Part of a small language model's weights.
Size: 13 layers, width 160, 2 heads of 64, MLP 640 GELU, vocabulary 8192, 5.05M parameters.
Architecture: LayerNorm before each block, tied embeddings.
Training: a variant of Adam for these matrices, 141M tokens.
MLP neurons of a small language model. Each row is named by its layer, matrix (up: input weights) and neuron, and shows model dimensions 80-143. Each number is 200 + 40 x the weight over its row's rms, rounded and kept within 0 to 999.
After each neuron's rows, "fires on" lists the tokens most often at its 100 highest values on Wikipedia text that the model never trained on.

L9.up456,233,189,194,136,183,126,191,277,169,174,253,160,209,229,233,127,225,191,158,158,196,199,244,178,183,186,153,206,227,219,245,222,167,164,220,200,258,194,214,197,167,177,216,281,168,210,285,172,199,243,239,211,203,231,193,335,246,154,193,185,202,188,213,145
fires on: "ing", "ed"

L10.up588,194,235,196,270,128,198,227,149,193,249,255,224,196,203,209,319,147,199,218,213,229,219,259,197,275,207,267,180,168,264,201,151,263,195,168,176,206,208,194,205,222,150,222,219,178,253,189,173,163,182,130,198,140,220,150,147,216,169,238,189,209,169,181,221
fires on: ".", ";"

L7.up223,163,211,194,191,164,206,229,162,179,204,186,156,191,202,204,250,200,241,192,207,237,196,194,230,181,184,230,149,148,214,198,202,193,217,206,273,268,217,213,222,236,130,224,181,191,200,178,200,221,178,233,128,251,252,293,182,199,205,203,194,215,139,191,158
fires on: " |", " New", ",", " or"

L4.up345,232,191,199,160,92,233,155,199,228,190,257,189,217,237,227,132,207,203,139,186,172,240,269,245,200,260,227,198,263,216,185,154,169,269,160,208,137,255,163,191,234,190,235,184,193,197,256,256,150,158,221,180,179,135,206,215,232,237,240,198,240,221,208,173
fires on: "ary", "ative", "ant", "ona", " higher"

L9.up154,219,125,225,157,191,144,140,231,155,175,200,174,147,197,228,152,206,164,207,172,318,143,204,226,154,202,146,195,194,215,240,219,159,206,199,194,166,117,163,233,187,179,229,235,167,171,230,234,188,260,245,211,156,211,189,228,177,188,247,215,186,224,205,282
fires on: "ed", "ow", "ization", "ey", "nce"

L6.up374,208,184,186,219,229,184,186,212,263,274,178,193,209,267,184,179,214,215,207,150,216,193,227,173,209,164,134,132,246,230,182,205,168,231,214,175,211,198,128,192,183,114,168,158,206,240,243,205,155,219,142,236,251,170,154,207,314,192,152,195,237,178,235,185
fires on: " is", " may", " could"

L6.up347,192,191,182,206,257,180,220,205,216,235,224,285,233,143,134,212,201,254,245,240,188,239,193,126,258,130,200,225,209,134,182,161,189,207,147,160,235,223,187,184,124,192,183,221,194,188,236,170,231,210,136,186,213,179,184,143,184,196,132,171,141,306,219,187
fires on: "-", "\n", "–", " V", " Is", " Gi"

L6.up382,144,222,268,196,175,179,135,181,230,230,207,194,262,208,201,136,195,237,194,91,266,192,198,182,161,159,168,187,166,127,276,147,218,170,213,218,328,194,203,235,213,267,261,254,211,186,214,99,159,114,197,198,236,143,177,168,253,244,224,135,204,193,228,170
fires on: "0", " (", " were", " been"

L10.up245,123,155,178,191,160,209,204,141,287,198,182,226,238,239,179,252,199,191,169,172,218,210,265,219,184,186,150,179,144,291,141,176,212,201,211,157,180,230,213,155,153,184,214,268,219,183,142,205,231,198,176,186,185,300,144,190,173,165,174,275,236,186,225,193
fires on: " It", " it", " she", " he", " is", "="

L10.up64,189,201,222,183,231,84,185,261,148,173,171,146,247,222,208,271,208,180,178,192,178,167,227,233,223,197,169,231,109,178,270,163,214,177,160,140,215,146,218,215,180,206,231,191,199,135,148,203,193,250,183,178,169,141,217,228,247,116,228,148,262,256,174,199
fires on: " which", " and", " being", " becoming", " whom", " on"

L7.up562,219,216,226,114,199,174,193,225,130,198,215,120,208,209,182,195,181,208,133,206,208,196,226,226,179,205,161,229,148,162,254,127,228,182,194,278,307,232,134,223,196,172,208,199,233,217,172,170,155,189,190,174,218,194,217,214,331,230,185,213,248,203,255,179
fires on: " was", " were", " been", "ions", "ly"

L5.up477,214,142,230,193,195,125,187,147,194,162,191,199,173,229,110,246,247,145,155,127,124,188,216,248,164,190,141,183,219,170,198,209,171,222,212,222,228,229,210,258,187,224,226,154,182,161,184,246,257,159,200,223,168,222,167,192,206,244,137,214,240,177,178,204
fires on: "s", "ing"

L10.up321,215,212,177,160,133,177,197,168,194,198,223,164,344,189,175,272,209,188,152,178,228,234,266,208,240,231,150,147,145,151,215,188,180,183,176,169,248,215,222,233,154,165,221,191,174,181,199,177,152,208,185,244,201,226,257,186,228,192,167,220,178,230,206,222
fires on: " and", ";", ",", " to", ")"

L9.up32,186,193,204,195,227,190,215,198,213,142,179,217,160,176,254,164,227,223,205,239,221,237,249,234,158,209,200,174,221,191,122,164,153,156,170,204,150,132,204,224,201,258,150,257,187,210,202,220,203,153,166,204,136,218,177,208,187,163,209,222,203,206,173,233
fires on: " by", " An", " an", " G", " SC", " man"

L5.up449,195,206,245,190,242,193,229,160,181,207,202,153,112,144,165,214,212,232,206,164,182,197,222,220,223,199,224,152,151,175,189,264,185,196,244,250,124,210,236,248,185,197,240,196,228,236,110,135,186,218,243,150,292,286,235,217,184,223,151,220,201,119,171,190
fires on: "–", " his", " writing"

L6.up600,213,166,177,191,216,153,218,222,241,208,205,197,177,269,208,199,135,218,168,155,197,256,301,245,220,185,206,256,225,182,145,195,235,139,184,277,156,155,223,136,186,202,281,168,210,274,193,159,191,185,267,147,257,269,185,252,173,219,167,291,214,221,217,226
fires on: " to", "jo", "on", "ed", " his"

L4.up305,152,164,189,272,248,207,169,224,220,255,154,162,191,163,255,207,260,298,197,157,203,130,300,212,198,218,145,233,175,163,192,191,163,241,210,212,149,213,212,238,179,208,220,216,218,241,205,169,185,242,260,183,208,178,204,192,177,188,136,200,211,224,160,157
fires on: ".", "pt", "19", " based", "mar"

L7.up319,222,210,198,178,237,165,112,138,230,262,190,209,199,252,237,192,177,301,215,107,290,227,170,200,217,149,297,310,216,182,280,188,196,241,194,222,228,167,194,152,183,271,256,170,197,264,193,183,194,224,242,199,226,196,158,193,170,287,235,212,172,178,206,163
fires on: " A", " The", " he", " been", "ed"

L5.up158,161,218,183,240,246,219,196,167,196,243,191,161,169,238,206,140,291,164,223,201,210,274,215,251,157,149,215,163,153,199,226,231,138,241,232,192,255,177,135,209,204,188,156,266,151,150,188,249,188,223,263,214,147,148,198,185,186,170,224,242,229,266,197,241
fires on: " .", "ler", "off", "rif", "ry"

L7.up98,228,160,192,151,186,108,197,169,145,215,214,163,211,258,230,293,154,189,162,196,232,208,131,262,173,184,218,121,200,225,201,213,196,220,203,186,277,188,179,269,188,214,198,190,202,224,191,121,157,243,228,205,200,229,189,257,285,208,149,181,209,223,216,196
fires on: "y", "ly", " as", "ian", "ness", " been"

L10.up360,242,214,192,157,91,199,129,248,227,238,229,150,237,287,180,188,236,237,227,163,204,205,254,172,229,190,205,192,215,102,259,209,216,189,145,164,272,194,174,176,166,227,244,164,179,249,161,168,169,161,114,191,204,168,213,211,244,183,206,86,226,222,194,176
fires on: ",", " as", "d", " that", "ated", "ed"

L10.up102,176,261,204,186,176,145,204,179,246,250,157,98,166,228,177,278,238,263,303,124,186,193,261,153,186,239,186,199,240,95,200,198,178,198,203,217,199,108,176,251,180,173,123,231,177,220,146,231,257,222,176,199,261,202,248,227,177,190,211,237,144,153,140,217
fires on: " her", "ti", "′", " his", "'", " him"

L10.up469,232,207,189,141,191,148,128,207,202,236,229,164,257,331,231,170,243,264,161,171,272,167,253,163,165,187,214,188,179,182,195,175,222,146,187,241,216,200,142,121,128,245,221,139,196,240,224,212,195,132,175,208,231,159,198,260,257,173,162,164,208,227,146,169
fires on: ",", " and", "ing", " that", " to"

L7.up401,226,157,249,289,222,198,215,193,194,194,220,187,204,187,180,102,136,176,193,226,215,169,238,211,260,211,229,143,219,179,154,197,251,248,163,161,209,201,224,229,200,213,161,204,159,197,223,243,212,148,218,210,185,268,273,144,247,127,123,212,146,168,296,150
fires on: " |", "|", ":", " of", "."

L5.up427,130,190,202,188,215,194,147,264,285,251,183,159,226,204,211,199,79,198,175,162,281,143,167,222,135,207,287,138,194,204,251,156,150,109,224,149,262,153,214,208,214,207,205,249,203,354,275,188,200,174,254,196,244,192,229,137,219,218,152,113,185,192,184,205
fires on: "}", " tournament", " squad"

L6.up130,194,178,207,228,243,155,173,226,189,115,237,127,262,212,198,209,211,223,214,238,203,236,254,212,157,242,199,221,253,134,209,117,168,221,183,249,185,200,140,245,172,210,239,216,251,150,155,202,244,153,217,209,238,248,315,204,233,227,202,124,220,168,136,213
fires on: "al", " Al", "r", " Monte", " Ag", "La"

L9.up321,112,227,205,201,152,127,250,126,184,233,119,139,237,206,211,301,211,182,169,267,160,248,248,202,161,262,196,178,144,163,188,234,208,109,213,272,218,223,214,206,225,138,209,219,178,250,228,183,286,239,176,158,162,292,196,195,200,240,154,152,194,204,228,236
fires on: ".", " |", ","

L4.up49,211,184,234,164,247,216,146,211,234,148,204,177,159,214,140,245,229,231,258,262,174,166,250,196,174,221,276,210,170,192,154,223,138,107,204,181,264,266,192,223,240,152,219,149,212,176,131,179,261,211,226,200,263,209,162,194,201,236,119,192,184,247,307,270
fires on: "F", "B", "Sh", "H", " Bir", " April"

L10.up222,206,208,174,158,193,156,153,192,223,187,213,233,171,181,179,192,180,192,177,191,210,157,268,223,250,198,275,182,206,168,214,189,206,194,230,177,219,230,122,236,196,171,201,203,228,172,169,295,236,112,233,232,188,179,240,218,223,169,253,275,190,174,177,207
fires on: " in", " through", ",", " from", " until", " as"

L6.up627,186,187,275,305,178,255,217,214,248,231,118,200,216,169,161,212,164,249,195,217,220,216,197,199,174,224,247,212,144,213,266,143,142,119,237,246,188,154,170,234,162,150,155,210,239,273,221,184,192,161,277,164,238,201,262,192,200,276,168,170,187,144,143,153
fires on: "N", "}", " N", "al", "T", "c"

L5.up347,183,229,280,236,269,189,143,254,179,243,221,181,203,180,184,98,255,191,185,152,131,177,206,228,188,235,166,150,186,302,202,182,203,103,239,175,277,229,169,221,210,194,192,222,184,184,201,207,218,268,237,153,260,160,182,300,200,205,170,154,196,134,293,184
fires on: "\"", "=", "ing"

L10.up199,189,163,226,192,170,190,169,285,209,221,225,96,336,181,158,277,221,243,238,184,208,157,234,216,246,213,94,160,180,193,177,232,187,197,136,245,198,210,223,207,190,216,206,198,190,187,179,157,180,206,188,226,215,210,231,228,244,73,191,223,194,219,218,206
fires on: " to", " from", " at", " by", " on"

L10.up201,138,192,215,152,217,207,262,260,168,240,164,182,197,158,223,189,236,206,269,204,198,212,260,148,223,170,193,233,194,238,271,179,193,214,259,228,272,161,179,253,202,299,157,285,167,170,245,222,147,193,171,284,152,199,111,241,197,236,203,259,131,244,217,197
fires on: ".", "'", " listing", " 18"

L9.up136,138,187,234,199,175,127,227,273,238,169,222,222,146,120,190,171,184,204,257,199,302,192,198,252,275,250,239,155,218,196,253,195,219,201,221,188,207,270,159,182,219,135,188,164,154,162,233,137,251,230,214,216,219,189,185,201,271,233,164,153,143,221,196,161
fires on: ".", "=", "e", "n", "oll", "–"

L10.up519,147,219,209,188,135,202,166,191,195,185,162,129,234,156,226,205,220,182,184,170,149,218,210,227,190,168,148,178,195,228,187,169,227,190,248,233,204,133,251,166,182,185,211,241,151,174,160,216,249,134,143,170,202,247,180,163,213,213,175,272,112,151,252,213
fires on: "\n", "–", " Atl", " ("

L4.up570,164,202,266,247,176,197,180,208,233,191,180,241,210,170,174,122,188,246,158,105,287,213,158,98,157,198,276,209,127,180,184,145,207,170,185,182,260,193,218,164,212,251,295,197,157,172,179,173,192,229,154,257,252,247,226,195,252,257,192,214,250,211,229,162
fires on: " children", " we", " It", " /", " News", " She"

L9.up149,246,187,229,239,144,164,233,239,261,216,234,153,233,149,200,119,151,219,210,165,209,199,224,157,246,263,191,180,215,198,175,177,249,273,138,210,202,163,219,180,160,254,195,194,125,186,246,257,199,195,195,274,105,204,208,223,226,164,239,153,186,154,212,169
fires on: "=", "s", " of", " albums"

L7.up213,168,155,174,187,214,140,171,254,186,158,144,217,129,246,149,237,230,186,186,160,171,172,181,199,191,207,135,185,257,168,195,198,211,238,249,172,239,293,106,136,260,119,204,246,189,204,201,244,153,212,228,219,296,156,225,151,315,95,233,211,231,188,144,252
fires on: " did", " and", "itar", " could", "under", " Fin"

L5.up85,158,148,243,215,215,207,244,229,214,204,186,224,190,78,159,248,228,234,221,219,204,225,221,108,189,130,209,198,122,233,157,208,252,261,199,200,255,179,226,247,139,226,169,237,217,165,227,122,179,167,128,267,234,146,191,177,180,161,174,165,231,256,211,225
fires on: "-"

L10.up363,246,254,131,160,263,209,165,233,166,243,207,185,217,255,183,231,250,212,150,171,214,187,248,140,177,157,126,335,158,168,241,118,216,203,142,219,228,147,190,140,141,236,175,160,197,157,175,234,178,184,113,251,173,175,176,221,245,168,201,154,246,234,256,230
fires on: " which", " It", "'"

L10.up338,153,202,249,166,244,142,179,308,206,170,199,169,179,165,132,145,211,243,153,185,160,157,268,184,257,193,237,207,258,183,240,197,209,196,197,248,216,220,164,163,141,284,133,239,172,157,175,249,181,148,129,238,195,165,178,201,227,243,244,222,146,222,227,163
fires on: "'", " career", "ram", "Club", "me"

L7.up121,179,221,178,195,211,159,216,218,208,212,233,194,189,227,167,251,262,141,167,197,211,186,224,252,237,196,141,205,173,173,205,224,260,192,179,130,188,237,171,270,166,182,175,205,171,168,115,197,212,142,250,235,237,220,247,176,218,177,206,226,229,146,197,176
fires on: " as", " to", " in", " during", " after", " before"

L10.up381,198,189,124,184,95,200,207,223,184,241,221,132,221,145,195,281,255,232,195,202,188,207,326,189,249,199,208,183,136,207,208,200,174,192,218,231,169,213,248,268,191,206,225,253,217,205,178,218,180,165,182,202,121,200,252,232,207,120,180,241,148,207,216,222
fires on: " from", " of", ")", ";", " by"

L10.up104,167,289,202,184,167,154,185,220,117,220,192,181,210,230,217,291,188,267,219,163,169,135,240,193,244,202,166,309,151,212,267,108,205,171,168,202,213,234,185,172,149,203,181,189,215,145,152,226,165,161,199,228,221,156,224,270,233,166,231,183,264,258,192,164
fires on: " where", " with", " against", " which", " depict"

L5.up100,182,207,181,217,187,170,256,205,141,194,174,215,203,167,156,183,282,275,172,222,175,229,247,109,150,206,226,241,181,198,172,238,163,191,250,215,266,219,230,266,249,272,161,211,200,173,211,215,161,186,233,234,236,153,110,229,269,272,143,157,252,200,205,161
fires on: "m", "\"", "olution", "000", " $", "ways"

L9.up533,158,155,157,177,176,161,171,247,228,250,198,124,215,270,155,214,238,219,188,168,164,194,279,147,233,217,185,237,180,172,211,234,175,241,234,192,236,140,141,189,153,210,182,218,177,164,137,275,203,202,198,263,165,183,181,246,200,260,269,247,90,196,182,175
fires on: "d", "′", "'"

L9.up168,127,203,273,167,222,121,113,265,187,202,194,154,112,150,193,156,219,244,217,211,210,163,193,250,209,183,202,189,204,181,293,215,223,155,217,213,230,217,119,193,189,208,238,235,216,174,158,128,220,148,207,154,225,176,189,247,216,282,157,183,225,222,156,194
fires on: "=", "(", "4", "2", "–"

L4.up45,187,190,126,252,173,271,206,212,239,249,233,211,201,167,276,152,182,229,178,265,165,249,217,217,115,213,233,268,213,237,196,125,134,229,202,152,171,213,163,180,202,185,216,168,178,323,231,202,163,164,217,220,239,194,175,229,198,237,191,192,169,256,190,234
fires on: "ary", "ative", "tle", "sea", "ona", "men"

L10.up332,219,251,185,146,178,126,158,214,141,230,205,176,189,267,185,186,237,260,105,199,248,220,294,155,191,246,130,193,167,180,206,211,206,70,224,236,227,205,165,134,182,170,261,157,140,206,222,272,234,181,177,215,176,173,256,273,247,218,185,170,197,182,194,179
fires on: ".", "=", "led", "ed", "d", ","

L7.up316,178,125,181,274,202,194,237,254,234,171,181,218,243,178,126,211,204,262,231,165,171,187,184,143,177,126,286,218,227,166,99,217,172,214,191,147,276,252,136,240,99,196,187,224,203,161,241,160,217,187,226,150,268,227,144,174,196,184,192,198,230,293,173,152
fires on: "-", ",", "–", " A"

L7.up382,167,202,231,229,222,228,232,272,201,177,283,208,217,166,216,70,135,228,180,237,254,213,241,191,202,189,192,213,164,211,218,154,275,198,182,230,222,222,219,117,189,145,249,175,153,136,292,232,223,207,165,274,107,144,209,168,229,202,174,193,253,184,198,182
fires on: ",", "\"", ".", "="

L6.up235,206,212,226,238,260,178,135,246,209,154,188,190,139,171,221,140,173,164,195,150,160,183,206,183,196,151,154,131,200,213,199,279,189,246,167,211,177,185,170,296,180,141,242,222,213,185,171,167,184,255,177,164,266,242,241,196,235,241,160,167,136,125,117,161
fires on: "\"", "ed", "g", ")", "]", "ly"

L10.up300,211,253,239,236,76,152,179,177,250,191,173,239,195,174,227,195,146,269,188,221,219,208,201,147,147,155,241,222,192,154,164,166,266,224,242,227,274,266,148,145,182,249,189,201,180,265,222,144,198,141,172,186,270,246,182,156,153,208,198,154,200,268,253,150
fires on: " a"

L5.up529,153,161,181,207,132,183,261,168,199,232,180,260,237,136,199,197,234,251,260,186,172,269,225,150,234,166,209,143,181,181,155,239,180,189,171,161,269,181,223,212,125,309,184,233,184,185,226,123,213,223,177,222,229,209,142,204,206,207,249,179,214,255,207,155
fires on: "-", "3", "0", "2", " 22", "1"

L9.up208,155,167,153,160,222,168,208,215,175,175,212,231,158,176,233,167,209,181,137,248,182,259,178,252,185,214,201,210,221,183,110,188,171,156,223,225,96,205,195,160,192,275,154,265,194,159,225,229,173,190,181,163,164,213,137,214,267,209,153,166,253,157,156,262
fires on: " by", " as", "/", "”", " and", " an"

L10.up568,161,170,211,235,233,158,148,228,195,164,181,189,283,156,186,119,221,196,173,211,192,190,239,185,231,219,190,203,219,239,225,201,232,194,159,284,244,199,197,174,101,231,298,177,183,194,286,274,188,226,167,235,185,217,210,247,274,274,167,240,199,171,179,203
fires on: " =", "=", " and"

L9.up620,185,180,173,221,127,229,190,178,255,155,185,237,239,183,188,316,137,194,198,157,186,251,189,163,200,177,180,216,237,156,214,223,255,233,146,167,207,254,181,281,100,209,186,224,189,258,171,91,125,179,237,184,266,254,220,183,210,213,198,212,185,212,238,141
fires on: " a"

L6.up135,190,137,235,147,133,164,173,247,214,202,214,196,238,141,109,193,188,215,210,178,255,229,211,236,201,219,180,176,217,179,178,204,219,116,240,115,166,209,187,128,210,202,199,238,207,343,185,174,219,199,167,191,182,180,157,193,197,186,132,188,218,257,307,235
fires on: " Gr", "O", " wa", " Fin", " Pro"

L4.up16,169,167,253,180,230,169,188,257,106,205,229,164,140,211,193,202,235,161,189,183,226,211,218,133,230,224,207,240,143,136,206,162,184,183,172,249,189,197,218,220,225,169,239,151,214,136,193,159,146,231,136,192,221,216,211,190,161,245,102,165,188,175,277,164
fires on: "ics", "ology", "sis", " working", " release", " management"

L5.up298,215,237,171,182,257,157,170,209,159,229,176,147,287,191,149,253,241,241,183,187,147,201,173,134,164,211,193,238,252,228,209,179,243,173,207,193,246,213,205,166,256,277,198,204,204,225,274,216,150,240,232,239,284,145,143,184,219,262,151,149,225,192,216,209
fires on: "\""

L6.up610,205,120,105,241,183,180,190,189,193,200,270,112,224,255,256,238,138,239,231,244,218,223,262,191,182,201,133,264,193,113,232,156,184,161,189,175,165,165,202,230,173,198,204,188,197,242,196,230,209,136,183,220,216,184,243,274,253,259,231,111,190,250,186,254
fires on: "r", "et", "la", "y", "al", " of"

L10.up395,174,181,165,267,86,247,125,191,229,257,230,202,190,193,187,255,216,214,162,167,228,193,217,176,238,221,180,171,197,231,148,157,244,205,194,240,257,198,201,242,239,166,267,216,120,240,187,221,149,203,162,144,261,245,161,243,226,206,223,202,212,132,203,243
fires on: ",", ";", " but"

L6.up70,216,290,273,164,200,139,129,152,118,166,265,187,231,175,180,167,262,249,265,166,215,165,245,198,221,124,269,261,212,258,269,183,306,235,187,195,178,169,192,225,214,142,208,179,198,218,192,159,211,201,240,139,176,127,178,269,221,208,176,175,189,184,168,288
fires on: "\"", " \"", "ed", "t", " Kn"

L4.up384,214,263,144,203,189,253,262,279,308,173,135,178,181,193,208,180,204,170,225,151,251,240,189,220,203,169,165,230,123,262,258,170,179,252,154,187,252,196,193,247,234,169,197,276,206,212,221,126,164,120,188,201,240,239,169,177,205,200,234,245,221,205,258,333
fires on: "ew", "can", "anc", "pin", " revealed"

L9.up593,208,161,286,156,165,172,214,221,145,161,237,114,225,177,191,165,245,210,212,95,187,238,182,185,198,153,182,207,219,233,198,245,193,250,233,199,254,210,199,264,251,190,294,232,174,220,218,127,138,137,188,207,191,252,184,215,275,227,209,182,199,198,197,171
fires on: ",", "\n", "ed", "d", " Kentucky", " States"

L5.up94,145,191,215,270,216,189,223,203,229,259,203,211,273,155,199,232,199,198,206,225,228,231,161,224,161,166,263,208,122,292,204,142,230,269,210,176,257,188,189,188,184,235,130,225,188,273,321,153,209,122,169,234,138,173,214,229,212,194,166,151,144,200,270,198
fires on: "-", "W", "w", "f", "B"

L5.up282,166,148,231,163,246,163,222,184,235,204,182,190,238,236,159,136,243,151,257,205,134,175,214,205,153,226,168,247,260,178,273,210,209,197,169,198,198,195,187,223,168,221,177,98,197,178,145,279,208,161,153,206,234,136,239,208,169,172,107,183,193,195,263,180
fires on: "s"

L5.up270,231,212,181,170,170,192,259,208,259,230,189,241,245,131,218,173,162,244,139,171,233,257,164,165,210,175,250,194,220,188,169,196,251,244,190,223,206,194,182,166,152,207,209,231,70,191,255,130,184,214,173,214,210,296,233,217,196,191,149,208,283,216,244,161
fires on: " Jo", " her", " Her", " She", "-", " children"

L7.up460,198,170,174,156,209,163,189,148,183,273,258,192,189,216,166,173,231,210,250,212,245,175,270,94,264,193,192,180,179,148,274,187,187,230,205,166,283,193,131,111,145,209,214,183,140,268,219,235,216,164,194,226,150,193,231,213,176,240,264,181,93,223,241,206
fires on: "d", "ed", " to", " would"

L10.up439,193,266,223,175,149,174,187,163,209,283,188,153,198,254,199,197,198,237,208,131,230,258,199,222,254,219,144,177,110,213,227,163,249,208,201,205,259,178,204,175,97,188,244,193,211,203,172,91,171,127,237,221,265,259,181,279,175,247,188,149,223,227,224,163
fires on: ","

L6.up442,210,235,237,222,200,239,162,158,205,192,170,170,204,205,247,193,211,278,207,204,214,142,249,184,237,154,146,290,200,223,269,121,144,191,210,175,196,224,184,150,239,166,231,147,160,258,164,118,199,231,253,194,163,210,175,207,231,287,221,151,140,180,203,272
fires on: "ed", "ical", " Total"

L6.up479,195,258,238,204,179,242,197,244,175,146,188,103,225,197,185,267,156,199,190,201,192,206,248,184,206,229,234,152,246,168,193,256,215,223,190,292,213,240,130,254,203,200,157,240,233,258,230,191,227,218,189,224,174,224,273,212,191,236,184,151,174,220,270,232
fires on: "ton", "ev", "ment", "igi", "elin"

L7.up488,174,162,175,253,190,220,174,246,234,184,202,146,172,221,245,164,209,212,115,224,298,212,230,197,190,221,302,192,201,131,216,117,160,173,164,243,220,180,202,277,215,188,271,250,218,286,215,175,122,180,189,245,158,135,256,223,227,209,225,151,213,189,191,220
fires on: " is", " was", "ka", "ga", "a", "|"

L4.up350,192,175,147,183,166,151,202,204,154,174,216,131,158,259,200,245,163,251,155,220,164,271,232,238,262,113,158,172,202,225,188,246,278,174,173,260,255,265,210,162,225,122,214,230,150,244,228,245,214,152,243,112,185,217,223,228,209,105,185,242,218,171,240,138
fires on: "or", "y", ")", "ip", " by"

L7.up495,164,202,276,266,198,199,183,189,223,110,210,210,193,164,171,246,169,141,190,240,188,172,187,221,179,225,215,184,188,222,176,201,251,129,193,221,157,203,173,230,160,233,290,286,185,122,176,185,213,262,198,196,216,241,228,239,203,277,182,177,181,202,83,192
fires on: "ent", "]", " at", "ed", "ry", " on"

L9.up176,170,152,196,158,169,177,222,148,238,240,146,210,248,253,217,258,202,150,162,175,220,231,251,230,272,202,188,222,189,279,240,171,240,183,222,233,217,210,223,125,120,217,177,208,175,176,193,232,265,227,231,220,172,232,221,242,150,278,198,202,234,200,225,193
fires on: " is", "\n\n", ",", "-", " It", " as"

L6.up480,196,204,255,195,228,218,246,180,197,192,211,165,195,153,157,187,221,236,182,232,181,157,136,181,297,239,225,176,189,175,237,236,156,162,232,248,171,282,189,227,234,150,148,207,163,172,141,113,188,200,196,157,236,221,256,138,191,168,212,169,167,183,246,174
fires on: "–", ".", " win", " |", " album"

L10.up493,158,201,238,196,174,169,224,182,197,189,195,217,204,230,163,242,135,169,163,193,215,256,242,211,123,217,137,229,115,233,213,164,260,175,250,258,227,235,159,176,122,165,233,265,218,160,200,220,191,107,222,217,228,276,128,234,238,270,155,238,182,197,233,217
fires on: ","

L10.up118,139,247,180,228,169,207,194,208,140,174,207,132,198,139,227,240,160,254,223,240,155,148,244,192,223,209,256,151,245,142,226,217,231,300,151,261,174,169,173,237,253,184,144,202,194,198,260,258,264,164,201,257,216,232,199,158,219,142,144,181,165,166,211,231
fires on: ".", " of", " September", " age", ":", " ("

L6.up362,210,212,223,225,152,266,115,192,154,205,247,208,191,207,215,218,296,200,154,169,251,141,233,194,204,151,193,278,175,197,289,128,171,236,180,202,211,244,151,186,234,222,210,232,260,262,189,171,196,115,207,165,173,219,162,177,212,189,212,130,165,177,160,271
fires on: "ted", "ated", "ed", "ped", "ly", "unc"